{
  "n_layer": 16,
  "tie_embeddings": false,
  "parallel_block": true,
  "init_std_down": 0.00274,
  "beta1": 0.95,
  "grad_clip": 1.0,
  "steps": 6367
}
MLP neurons of a small language model. Each row is named by its layer, matrix (up: input weights) and neuron, and shows model dimensions 0-95. Each number is 128 + 24 x the weight over its row's rms, rounded and kept within 0 to 255.
After each neuron's rows, "fires in" lists the words (lower case) most often at its 100 highest values on Wikipedia text that the model never trained on.

L5.up479 [ 99 174 160 167 140  94 123 111  84 108 150 131 152 112 150 124 137 155 146 104 159  95 115 103 128 121 140 150 128 104 146 196 116 146  85 113 131 112 114 175 124 122 115  91 155 133 110 142 130 125  84 110 124 107 127 114 117 133  71 139 151 146  99 136 112 116  97 126 165 149 131 112 187 135  95 102 157 117 130 145  97 132 122 156 143 102 116 156 141 118 122 152 156 131 116 141]
fires in: "of", "part", "member", "won"

L11.up45 [ 87 108 137 175 122 149 100 190 113 119  78 148 156 150 152 107 120 109 118 120  79 149 119  97 106 131 138 122 134 146 132 123 120 107 154 153 127 120 126  88 131 139 112 121 132 121 133 112 113 147 114 129 121 107  94 123 111 122 115 138 143 139 101 107 106 157 128 154 131  90 144 141 103 176  92 155 145 135 130 108 101 109 147 180 196 141  87 142 144 135 129 123 158 119 140 131]
fires in: "in", "with", "inspired", "de"

L9.up558 [125 163 118  66  91 103 139 114 160 123 145 120 141 119 130 121 120 122 121 153 140 118  86 170  95 117 109 148 152 132 119 117 131 113 190 119 130 101  77 101 139 121 134 163 106 141  86 121 172 124 127  73  98 163 115 125 144 142 150 160 135 130 164 161  86 143 133 116 101 168 103 113 135 159  94  85 148 100 140 149 132 133 112 116 131 119 113 128  94 116 108 134  93 136 111 129]
fires in: "to", "of", "for", "ekaterinburg", "fij", "at"

L5.up654 [149 146 173 162 183 116  54 102 132 139 137 107 112 115 161 162 140 127  82 101 110 157 198 101 133 147  90 129 177 106  88 110 132  84 129 144 124 123 141 130 127 117 160 120  94 148 115 141 100 144 167 125 135 132 166 176 147  89 104  91 109  71 137  88 117 119 111 133 119  92 131 140 124 110 162 145  94 103 146 140 122 132 141  94  92 138 138  84 127 129 135 148 106 128 115 150]
fires in: "early", "other", "and", "or", "another"

L4.up607 [127 135 152 107 135 158 125 169 108 147 158 146 131 123 139 118 113 138 168 150 116 139  61  90 120 148 128  90 143 146 142 181 128 165 147 133 125 122 129 116 114 149 157 161 114 130 177 165 132 101 125 124 122  62 185 162 144 171 137 134 148 134 121 150 128 124 119 139 114 113  76 104 120 132 165 169 135  99 134 116 130 152 106  86 140 191 151 116 139 127 127  93 137 151 137 169]
fires in: "and", "if"

L2.up191 [ 98 154 165 161 119 125 110 130 137 159  81 132 141 136 119 147 158 145 140  95 108 131  88 101 105 163 102 122 103 130 131 114  90  90 171 139 113 115 124 111 123 155 141 145  98 132 111  64 115 170  76 142 126  98 111 113 128 129  86 131  92 167 121 119 166 135 140 168 175 120  78 132 129  77 134 138 101 137 121 157  97 110 116 116 118 133  95 127 163 106 125 163 107  76 148 134]
fires in: "as", "over", "up", "upper", "off"

L7.up369 [134 136 137 114 122  96  90 156 116 145 136 129 126 132 134 100  79 133  96  92 145 139  96 143 104 142 159  91 164 179 139 125 104  94  82 146 162 120 151 125 131  99 143  98 114  86 159 117 114 134 125 101 120  87 122 124 154 167 148 161 168 134 115  87 134 110 109 159 169 107 151 144  71 105 115 113 110 141 179 104  97  88 137 133  80 105 130 143 146 117 135  58 110 119 117 114]
fires in: "that"

L5.up473 [102 149 145 129 146 135 126 109 113 116 124 118 139  92 130 138  97 111 124 152 135 160 110 107 125 138 127 174 148 108 143 131 143 133 137  88  71 111  95 135 136 119 142 131 117  92 131 151 136 145 175 128 113 123 107 166 121 145  67 112 130 161 157 133 161 109 179 141 165 111 125 112 138 113 134  61 159 165 135 130 108 109 119 120 145 148 106 131  79  86 151 122 104 151 119 142]
fires in: "named", "called", "titled", "renamed", "like", "declared"

L2.up365 [114 131 129 163 105 141 125 132 141 128 119 128 108 144 114 146 124 138 150 102 123 171  77 116 114  74  74 113 132 111 106 141  91 154 135 134  90 142  84 114 109  98 121 168 128 100 128 125 129 135 131  92 130  95 112 117 118 105 134 170  87 155 147 143 168 145 133 168 127 103 117  81 131 108 167  93 119 141 141  84 125 109 197  94 110  98  97 149 167 117 147 130 111 133 136 116]
fires in: "along", "off", "up", "round", "alongside", "download"

L12.up131 [111 114 134 171 147 118 135 135 102 131 130 131 118 112  93 127 125 139 110 139  86 157 108 132 136 112 149 139 127 134 170  93 108 148 125 164  95  88 145 134 139 118 175 130 143 148 110  97 138 110 142 164 149  94  76 170 151 130 120 174 124 149 126 161 118 116 148 112 101 166  83 101 131 116 152 124 140 131  92 122 151  84 196 111 130 137 114 122 142 156 138 119 177  89 126 123]
fires in: "an"

L9.up727 [105 152 144 113 169 134 133 113 130 148 119  90  98  97 152  89 136 125 124 119 165 109 145 106  99 174 130 107 128 110 128 132 111 110 111 169 118  88 136 121 130 186 103 147 134 147 145 146 101 123 124 139 128  87 128  91 130 140 146 145 150 133 128 110 127  70 139 151 149 134 116 143 135 141 131 121 132 145 137  77 130 151 174 179 155  90  80 148 130 112  96 150 173  96 105 119]
fires in: "of", "to"

L12.up226 [151  92 120 136 155 188  87 148 134  85 152 118 158 110  98  74 103 152 128 111 165 138 122 142 165 192 164 107 150 148 119 126 133 111 133 123 181 132 124 120 157 140  92 126 132 107 140  83 127 116 164 133 112 169 114 128 125 149 102 171 113 148 143 104 148  90 173 103 103 178 139 147 140  97 117 117 144 158 159  82 128 132 133  83  77 140  98  94 133 121  99 105 129 144 115 146]
fires in: "was", "an", "appointed", "became", "named", "elected"

L4.up109 [ 90 130 149  87  87 126 101  97 126 112 122 160 123  86 155 112  83 136  93 115 138  95  52 153 185 123 126 130 126 110 125 160 104 104 162 181  86 103 133 144 140  97 160 152 148 136 116 133 132 109 123 119 120 141 139 135 139 148 120  98 127 126 137 114 133 123 164 166 160 103 122 115  63 149 145 102 138 100 130 150 144 114 127 107  92 118 110 159 135 107 163 117 138 188  95 143]
fires in: "as", "became", "elected", "appointed"

L11.up215 [121 124 116 152  88  49 116 127 131 124 107 124  92 110 131 163  89 161 159 145 141 150 149 110 121 156 144 133 153 112 130 152 129 132  75  69 150 182 131 119 129 115 130 168 111 113 158 112 101 179 147  62 130 101 122 115  82 136 100  92 152 119 140 134  96 138 147 154 127 136  97 113 161 125 102 121  90 108 124  86  91 132 133 153 142 117  99 161 120 162 143 150 147  97 111 172]
fires in: "is", "was", "are", "diego"

L9.up366 [136 126 142 134 120 152 114 132 104 140 108 134 147 137 111 121 141 139 125 110 120 139  62 130 170 152 100 108 174 172 115 100 163 123 150 159 138 116 141 151 131 110 145  77 151 145 144 155 158 148 127 128 139 164 119 148 169 119 125 182 129 102  98 128  88 120 115 145 110 115 130 128 120 130 128 154 128 119 109 130  92 102 112 130 133  84 116 183 105 121 159  91 137 152 120  91]
fires in: "a", "action", "awards"

L3.up682 [ 88 115 101 101 150 140 138  96 126  98 137 139 119 115 140 137 165 164 113  93 127 133 140 157 125 131 148 138 129 170 145 120 142 124 140 134 125 106  85 121 173  95 112 116 148 109 152  93 148 123  92 102 121  98 105 112  84 188  95  71 103 144 114  94 133 151 143 108 153 144 164 117 112 137 110 161 181 131 118 120 117 125 191 104 104 105 142 141 115 103 114 120 136 121  78 154]
fires in: "the", "asia", "initiative"

L2.up602 [106 131 181 177  78 137 103 163 123 152 135 114 177 142 138 142 135 104  85 184 150 143 144  77 122 137 123 136 161  83 183  90 154 123 134 156  58 136 111 171 129  81 154 126 131 136  75 124 138 148 128 119 164  81 125  90 120 133 143 128 151 120 138 100 137 139 133 103 115 163 125 111 128 139 140 112 110 134  81 144 142 143 139 124 123 131 107 126 115 116 153 153 135 129 155 128]
fires in: "november", "december", "may", "portugal", "october"

L3.up699 [130 166 122 105 107 147 148 130 133 122 140 110 107 122 133 147  93 126 112 111 122 140 137 160 149 113 184 149  98 113 123 116 127 109 141 143  95 124 111 131 132 113 150 152  92 142 136 178 121  85 134 130 132 143 128 182  93  92 112  98 140 165 121 155 113 118 148 144 117 128 164  99 131 166  86 116 173 127  78  99 143 133 122 122 152 156 138 118 125 113 146  70 142 148 127 153]
fires in: "as", "vice", "named", "called", "renamed", "appointed"

L13.up91 [159 162 104 109 147  91 135 111 116 106 155 179 167 174 114  95 125 154 141 105 135 151 137 145 111 143 157 126 125 162 118 154 173 147 105 124 138 149 117 125 123 116 120 146 119 151 127 134 118 125 132 140 111 134 125 156  92 127 140 143 162 128 131  96 162 154 151 172 142 137 104 124 113 177 128  98 139 106  98 148 158 148 175 178 136 138 112 153 101 159 139 141 105 100 136 138]
fires in: "of", "to", "a"

L3.up467 [151 135 111 121 139 117 127 124 167 160 123 127 108 178 174 140 127 149 124 110 136 118 144 109 163 122  68 142 102 118 142 151 103 121 150 154 100 163  94 135 111 113 143 122 143 124 167 136 126 107 156  98 168 121 116 114 168 114 111 112 107 114 124 102 115 135 107 131 108 123  94 171 146 144 171 148 102 143 109 115 119  91 120 131 101 115 118 113 156  83 116 156 157 118 117 115]
fires in: "both", "some", "each", "of", "other"

L7.up322 [133 131 125 130 128 114  81 127 117 125 193 115 114 138 122  94 145 131 170  94  96 159  81 120 164  97 120 108  76 144 182 132 156 138 166  94 108 144 133 123 145 148 145 161 166 131 119 143 110 108 159 160 129 136 159 142 130 116 195 134 130 133 154  99 166 124 133 154 103 114 104 132 161 142  83 146 140 145 129 164 128 129 139  97 120 158 107 105 116 119 125 108  92 147 114 154]
fires in: "when", "if", "who", "and", "after"

L11.up229 [122 132 152  46 165 130 112  97 139 177 103 109 120 150 146 121 116 125 136 120  84 173 106  75 155  92 122 137 163 109 136 150 165 125  78  91 135 106 142 152  94 103  86  86 150 128 136 117 140 177 113 133 135 158 114  96 141  81 112  90 126 147 147 111 136 158 150 129 126 133 172 162 163 141 190 135 114 168 138 127 140  97 114 140 124 120 148 126 125 133 101 133 140 137  95 113]
fires in: "a", "two", "are", "three", "of", "has"

L13.up368 [127 109 163 147 108 147 141 105 136 134 113 137 130 112 171 128 140 163 137 126  98 107  95 113 114 120 113  97  87 178 160 144 112 124  76 129 159 105 142 108 109 116 136  96 131 137 149 151 176 146 116 144 109 113 138 110 157 133 124 163 131 144 120  99 115 167 133 110 112 161 148 142 126 155 106 160  75 111 109 115  88 132 125 132 145 129  91 107 135 118 164  82 130 100 134 131]
fires in: "at", "of", "with", "in"

L2.up289 [102 158 131 115 131 152 131 106 134 135 133  74 139 170 101  97 122 133 114 115 118 108 121 144 131 126 111 152  99 128 108 154 100  91 119  93 115 153 100 129 142 159 135 170 147 164 121  90 114 160 128 107 141 100 177 133 125 162 118 111  95  83 106 134 102 133 130 144 112 129 127 138  82 142 101 160 120 127 165 139 131 145 127 140 142  93 105 112 113 126 111 119 135  76 104 119]
fires in: "in", "international", "on"

L7.up749 [142 126 131 149 161 139 130 160 146 128 164  97 145 107 151 138 123 128 100 125  93  85 137 120 110 136 105 125 148 157  79 127 127 108 167 158 115 111 131 131 141 142 123 152 116 103 147 151 165 157 127 111 144 135 110 113 141 120 108 119 111 148  76 117 128  88 123 159 137 141 134 136  96 127 127 156 102 139 166 100 130 113  94 179 174 128 177 167 124 141 128 135 129 134 110 160]
fires in: "of", "highest", "duke", "grand", "princess"

L12.up509 [123 128 131 121 107 144 122 159 112 142  94 147 170  79 143 136 187 106 122 147 160 134 121 132 157 134 140  94 170 149 120 138 135  97 151 145 166 144 124 140 147 120 106  84 119 108  60 144 161 118 134 125 133 105 144  86 143 129 101 109 125 131 192 158 139 131  91 139  96 169 136 144 113  94 108 112 152 128 138 152  93 175 119 104 183 148 146 133 137 141 128 112  97  79 139 135]
fires in: "an", "animated"

L7.up722 [117 175 106 108 140 166 131 147  89 116 137 108 157 123 150 142 147 113  86 123 112 131 108 116 127  87  95 113 145 157 117 153 127  99 124 126 122 130 135 167 123 126 142 138 132 119 143 126 127  93 165 135 126 141 113 109 158 144 128 148 144 132 112 112 117 170 117 114 169 128 121 124 144  90 146 103 113 126 144 116 137 141 144 135 146 128 125 109 141 128 160 133 129 133 135 133]
fires in: "and", "or", "christmas"

L7.up646 [143 142 149  96 117 102 129 123 146  82 142 120 139 152 143 135 156 155 174 134 103 132 101 108 108 153 104  95 129  80 102 127 113 155 150 122 150 114 162 139 161 135 119 156 121 150 144 107 130 144 149 124 131 139 165 110  90 144 115 142 106 129 177 122 133 158 128 137 138 143 143 172  93 125 126 153 119 140 164  87 134 150 113  99 133 163 114 138  98 129 130 111 141 138 178 141]
fires in: "of", "among", "two", "and"

L4.up436 [124 128 119 127 142 117  88 114 125 112 101 138 153  99 172 136  88  97 137  89 166  91  86 108 145 159  84 123  89 132 136  75  73  90 130 125 172  84 164 119 165 139 150 103 145 181 138 126 134 101 125 112 135  99 144 139 131 146 132  84 103 142 156 142 114 115 153  88 106 101 119 138 132 113 110 115  52  88 115 116  92  99 130 166  81 115 120 136 136 125 158 115 136 143 125 143]
fires in: "mm", "ft", "mi", "km", "metres", "in"

L2.up417 [144 145 101 163 120 149 171 126 106 107 111 129 121 114 113 132 143 173 128 103 146 145 142 150  97 113 118 161 142 116 120 105  95 123 140 144 100  90  88 134 116 137 141 132 128 150 123 133 114 116 174 136 140 132 123 132 121  99 130 122 143 118 110 123 143 107 136 117 135 115 152 132 122 160 145 118 129 159 154 122 102 120 115 157 155 130  98  67 160 125  98 162  97 128 142  67]
fires in: "them", "own", "film", "themselves"

L5.up492 [149 133  82 128 115 165  81  92 119 115 107 153 160 124 132 159 118 107  97 122 155 138 110 163 114 115  92 171 149 122 136 149 135 157 126 108 180 156 121 115 119  74 114 140 112 109 155 101 184  90 158 152 150 154 172 114 110 166 112 107 162 127 175 131 115 137  86 147 125 109 118 138 138 145  94 145 147 167 125 135  91 118 129  88 178 130 116 107 149 144 132 135 130 170 151 173]
fires in: "as", "or", "renamed"

L9.up508 [147 131 146 136  82 119 116 109 110 100 131 172 154 138 132 123 131 127 146 128 101 142 163 125 157 109 123 176 141 170 142 128 117 124 140  90 147 107  96 106  97 109 105 118 110 132 125 154 110 182 116 146 157 151 136  90 124 150 103 138 110 102 105 121 123 127 136 145 162  88 143 127 132 132 126 163 110 111 121 119 115 122  80 142 166 111 133 134  95  79 137 110 132  91 169 130]
fires in: "a", "as"

L11.up582 [129 105 120  86 137 157  93  95 129 163 126 146 108 112 163 139  98 157 131 105 155 112 145  90 152 121 132 104 161 145  86 118  93 140  96 128 110 163 123 135 101 138 150 111 134 153 116 106 112 146 132 118  92 200 146 123 164 154 155 142 133 132 121  64 128 136 141 113 109 125 128 141 128 108 110 131 108 115 128 125 124 107 110 112 109 159 104 114 121 160 134 130 118 100 143 118]
fires in: "and", "that", "the", "which", "of", "following"

L13.up282 [124 139 143 180  95 152 140 141  99 131 108 123 173 137 138 147 150 124 133 106 165 126 140 102 134 105  86 100 155 133 158  76  93 116 142  77 114 131 135 150 111 131 133 145 115 138 126 139 118 151 147  85 196 124  77 171 123  84 117 149 133 132  98 106  59 157 117 133 146  85 156  95 175 117 137 124  75 125 153 121 102 144  96 114 166  57  79 135 163 139 156 143 162 100 111 112]
fires in: "a"

L11.up62 [162 118 131 157  84 104 123 123  86 141 157 113 133 148 112 155 139 113 144 113 164 143 147 163 153 152 148 110 145 112 102 128 130 102 105 119 112  98 108 116 142 124 124 126 122 116 126 132 153 119 130 121 157 140 114 120 127 145 126 127 114 132 178 127 104 102 129 125 111 165 178 130 143 143  99 154  98 140 174  82 119 111 177 123 145 154 151 126 152 133 120 133 140  79 125 142]
fires in: "an"

L12.up398 [120 110 155 134  94 105 136 129 105 154 113 115 190 104  87 126 138 138 152 153 119 136 120 104  89 106 113 104 106 159 190  74 125  82  91  96 131 129  98 115 100 123 111 132 145 132 142 119 104 120 136 136 129 104  95  98 142 115 132  84 106 123 133 132 114 176 180  97 125 139 114 137 138 149 112 131 126 149 195 155 135 140  98 135 149 176  92 115  94 106 144 122 130 137 126 148]
fires in: "in"

L5.up747 [114 129 131 106 175 132 100  99  96 140 116 137 143 149 130  69 175  90 126 131 146 164  90 137 126 121 155 119 112 155 115 134 135 159 133 132 123 144 132 138 181 132 168 142 158 123 108 108 117 110 121 142  98 116 148 110  62 128 140  97  93 105 126 134 148  79 124 101 141 113 108 123 153 128 122 165 134 122 147 199 131 131 109 133 113 145 164  85  97 135 127 148  99 138  88 138]
fires in: "she", "after", "while", "and", "later", "he"

L13.up691 [179 147 114 121 135 111 117 113 108 114 114  76 131 141 114 119 144 102 115  87 135 124 101  84 167  98 137 139 139 104 146 131 134 123 106 179 152 103 143 146 129 130 103 179 118 101 136 149 163 123 136 123 181 123 126 142 141 172 121 132 191 129 161 169 143 128 138 126 105 136 142 144 149 137 131 113 131  99 134 125 130 126 150 125 116 119 140 138 152 104  95 110  97 106 103 151]
fires in: "an", "ancient"

L3.up179 [192 123 156 119 120 169  92 167 143 116 163 136 147  95  90 106 123 131 138 111 144 133 125 151 172 109 121 137 120 101 120 153 126  99 102 162 128  96 102 130 158 104 143 154 153 130 143  79  99 139 116 141 143 126 127 112 162 107 109 119 151 109  77 127 139 128 110 138 101 119 115 149 108 181 141 125 131 156 165 116 110 123 109 101  95 144 133 145 133 124 108 153  98 123  84 131]
fires in: "new", "iv", "newly", "hot", "his", "newspaper"

L5.up104 [105 157 107 142 110  99 153  78 142 102 132  78  99  84 147 112 182 124 111 118 136 123 155  78 100 112 115 125 116 170 153 145 140 111  89 121 135  82 121 119 122 116 121 146 177  90 130  96 134 142 122 150 119 126 127 164 123 102 146  97  92 116 145  86 143 132 169 158 120 173  98 116 188 143 105 118 150 112 149 135 123 167  96 155 136 112 147 135 127 121 145 118 132 110 134 111]
fires in: "both", "to", "between", "with", "on"

L9.up623 [ 93  83 173 146 136 104 119 120 145 131 120 125  99 144 124 110 138 107  95  79 171 129 105 122 126 106 141 118 131  94 109 149  82 129  97 108  97 114  91 133 134 117 133 115 123 172 133 143 107 112  98 136 160 109 138 148  79 129 133  90 103 117 120 137 124 163 175 124 159 123 135 131 142 123 103 160 130 154 127 131 105 165 136 152 144 133  63 116 135 127 134  75 110 131 145 118]
fires in: "this", "that", "same"

L9.up329 [141  72  82 110 151 109 154 142 113 121 145 131 140 146 102 127 155 141 113 112 136 148 103 127 141 133 149  94 116 152 103 145 105 112 137 129 145 129 123 104 132 138 127 118 134 140 117  89 122 130 136  99 104 130 145 140 148 161 140 127 135 127 123  95 105 143 139 144 118 112 123 123 168 110 130 133 101 171 122 114 164 157 132 125 132 138 112 116 109 149 113 127  77 152 131 139]
fires in: "after", "that", "when", "who", "because", "how"

L12.up533 [166  94 163 120  97 105  90 144 147  96  89 125 105 139 120 109 150 126 138 142 145 129 143  93 134 131 160 119 147  95 137 145 140 139 155 143 114 118 127 163 146 116 112 114 116 139  98 159 139 126 102 123 114 156 103 127 146 114  90 133 141 158  95  97 101  83 129 116 105  64 108 156 100 173 131 124 137 103 122 120 103 134 138 153 117 103  83 115 112 109 130 112 128 159 123 129]
fires in: "a", "awards", "action"

L5.up221 [160 145 132 144 153 173  68 166 103 120 138 147 139 114 148 135 142 116  81 110 146  81 137 117 103 129  87 141 118 138 124 180 130  85 146 120 119 147 135 125 135 142 139 108 151 134 109 115 126 139 116 138 188 100 116 139 108 174 104 133 132 113 180 141 133  83 130 119 140 131 115 182 143 128 137 140 180 145 154 125 109 143 125 146 113 157 116 146  92 198 138 150  91 117 140 162]
fires in: "or", "orthologs"

L5.up180 [127 114 160  92 125  86 141 158 131 145 149 119 129 108 114 107 103 136 123 137 126 106  99  74 143 126 116  92 150 115 153 128 121 176  99 119 165  71 110  87 115 161 154 150 151 125 107 117  88 119 144 153 164 144 121 133 104 128  82 161 145 153 113 121 121 145 130 145 114 116 110 135  58 147 139 122 122 119 107 112 126 113 139 134 132 126 148 133 133 125 149 101 137 104 126 106]
fires in: "work", "upper", "up", "back", "hat", "down"

L11.up176 [145 137 126 139 148 162 150 107 115  98 119 137 151 114 112 100  70 147 137 117 112 109 117 121 152 132 144 102 109 167 162  91 141 158 114 121 129  74 162 125 117 159  89 125 144 123 124 143 130 146 143 146 139 136 119 110 140 151 126 154 132 124 124 109 139  87 114 172 144 128 163 129 131 142 191 174  88 142 169  99 135 177 174  84 163 128  97  98 128 111  98  99 103 130 167 163]
fires in: "of", "in", "studied", "mathematics"

L11.up541 [ 96 107  88 119 105 156 109 141 117 156 130 157 128 114  95 104 131 117 136 138 116 141 138 110 106  95 121 158 122 125 179 145 125 140  92 141  91 106 106 112 131 111 148 115 123 132 111 120 121 159 129 142 144 160 120  86 129 135  81 119  89 154  71 115 122 113 134 155 109 130  95 114 150 150 187 126 114 133 185  93  77 141 149 157 138  99 156 127  98 133 140 111 137 104 156 124]
fires in: "a"

L3.up275 [115 112  94 144 121 150 157 101 131 149 152 133 135 125 150 130 117 175  84 151 122 136 147 122  92 179 165 131 116  92 120 145 105 129 123 152 147 152  93 150 185 104 159 130 121 130 164 138  97 107 128 137 159 154 153 182 154 159 124 110  94  95 102 127 141 142 129 130 124 136 126 114 134 128 148  99  76 181 146 135 123 167 144 102 126 106 132 172 112 141 111  96 137 127 141 104]
fires in: "made", "make", "more", "got", "give"

L5.up124 [127 134 100 113 136 133 159  93 140 132 156 151 154 145  92 112 197 137 159 100 144 148 148 111  91 151 157 113 151 124 145 103  69 132 137 139 146 115 161 129 129 108 112 110 143 105 158 115 146 125 122 110 101 154 126 134 146 149 133 109 150 128 154 127 145 114 128 136 143 150 122 100 128 102 149 187 130 162 149 123 179 157 128  80 150  86 140 158 159 190 114 129 132 149 102 115]
fires in: "for", "how"

L11.up218 [144 148 145 123 131 114 152 110 126 137 122  93 163 123  73 144 148 118  91 111 118 129  77 141 158 110 102 105  95 147 119 126 127 119 105 127 140  72 120 149 111 146 146 120 157 149 123 136 120 101 142 102  86  72 151  96 105 128 139  74 147 147 125 130 105 101 129 116 111 143 162 147 141 152  83 169 130 168 170 113 123 138 140 145 119 102  87 153 150 110 146 115 126 149 125 145]
fires in: "in", "initiative"

L5.up81 [160  92 128 133 115 129 121 102  77 148 119 148 172 115 136 108 139 125 100 124 140  95 132 128 139  98 131 181 155 116 110 165 104 158  73 130  93 100 112 134 140 164  94 124  96 156  58 145  97  96 180 138 124 111 135 125 100 106  98 123 135 109 156 113 100 139 100 146 103 192  96 137 156 103  99 178 136 133 133  80 133 113 147 132 109 141 127  96 112 130 109 100 179  83 161 121]
fires in: "an", "san"

L2.up256 [198 170 198 112  85 107 148 150 101 134 117 168 160 129 142 172 104 143 115 137 119 118 149 160 118 128 144 176 103 125 143 127 133  92 121 136  90 168 164 128 151 124 145 162 120 137 116 120 181 161 135  66 147 117 180  82 137 167  75 161 125 138  90 149 142 111 175 149 153 112  99 110 149 106 147  99 133 130 129 168  98  90 168 126 120 130 139 115 112 116 122 109 178 148 126 126]
fires in: "son", "mother", "daughter", "wife", "biography"

L11.up102 [124 157 117 126  99 117 147 115 127  77 127 131  98 152 166  98 130 109 141 113 140 170 153  99 107 129 159 124  93 173 156 121 159 172 146 133 135 156 107 118 148  86  99 138 111 138 138 126 145 136 106 138 138 112 107  98 118 110 117 152 168 137 141 143  98 160  74 101 114 190 140  86 184 171 133 129 131  85 139 200 107 104 164 118 177 131 125 122 122 101 144 110  83 115 128  91]
fires in: "at", "of", "to", "along", "above"

L4.up207 [136 128 127 124 140 125 112 120 159 138 166 161 140 112 134 144 121  96 132 125 164 126 150 123  83 168 135 169 120 115 156 176 119  90 127 133 112 145  89 164  99 122 184 118 106 150 160 132  80 162 131 147 130 119 120 101 138 101 101 175 129 117 123 134 114 106 133 101 185 122 101 162 116 146 108 125 105 148 114 129 108 137 109 131 148 127  80 113  99  80 127 115 134 133 136 121]
fires in: "this", "each", "other", "such", "same"

L13.up64 [ 93  99  84 167 137 101 137 150 148 102 103 155 147  75 119 168  98 125 122 143 129 174 135 128 139 135  98 150 141 137 128 129 111 111 131 162  95 117 136 128  94 153 159 137 127 162 143 157 148 161 157 148 152 133 111 112 134 137 127 106 118 133 150  99 118 124 135 176  76 128 171 137 136 113 103 108 114 112 147 102 129 109 152 134 136 109 141 182  82 138 138 136 151 116 151 152]
fires in: "is", "be", "i", "are"

L12.up22 [143 128 154  92 131 145 105  98 154 123 111 145 138 124 120 105  92 144 129 102  96 116 132 105  97 116  74 183 122 139 106  87 112 135 136 100 120 133 127 134 165 143 133 133 115 110 107 137 143 115 118 121 158 140 136  88 128 142 106 127 125 134  87 113 156 110 134 144 149 102  82 110 144 114  87 147 145 139 127 144 136 147 106 128  90  96 116 154 160 160 131 121 141 154 123 118]
fires in: "in", "inspired", "now"

L2.up510 [ 83 147 125 125 168 154 113 110 134 129 113 164  71 110 141 104 129 144 139 117 125 140  94 133 142 104 117 145 168 129 118 100 111 141 115 145 121  77 148 156 133 149 111 174 124 162 114 115 120 111 138  75 117 118  91 124 106 151 111 118 106 129 133 148 162 116 135  94 117  99 135 145 149 119  99 120  91 147 156  83 156 142 133 136  90 116 155 131 158 143 123 122 152 129  80 147]
fires in: "three", "one", "single", "two", "five", "four"

L3.up747 [ 82 144 130 130 170 133 138 143 122  82 133 152 101  99 163 124 102 166 137  86 160 148 156 109 148 151 159 107 152 128 169 136 103 123 122 123  48 106 121 113 145 140 109 134 151 137 125 118 125 128 122 127 173 125 108 130 115 137 129 133 111 148 140 129 144 108 145 147 164 149 102 146 114 114 154 132 140 136 159 154 148 137 161 171 115 101 134 137 141 114 101 164 131 117  95  98]
fires in: "two", "four", "ten", "three", "nine", "half"

L5.up581 [133 102 121 191  89 126 145 122 148 126 171 166 124  93 128 129 121 139 151 120  89 119 109 104 129 161 132 136 176 121 162 120 142 136 136 130 139 145 142 134 125 105 131 132  97 180 114 124 171 175  68  97 160 110 116 138 132 117 143 176  92 123 130  76 130 125 129 162 116  88 132 113 152 131  90 117  78 106 140 115  99 146 113 151  77 108 146 111 110  95 152 129 101 119 154 115]
fires in: "a"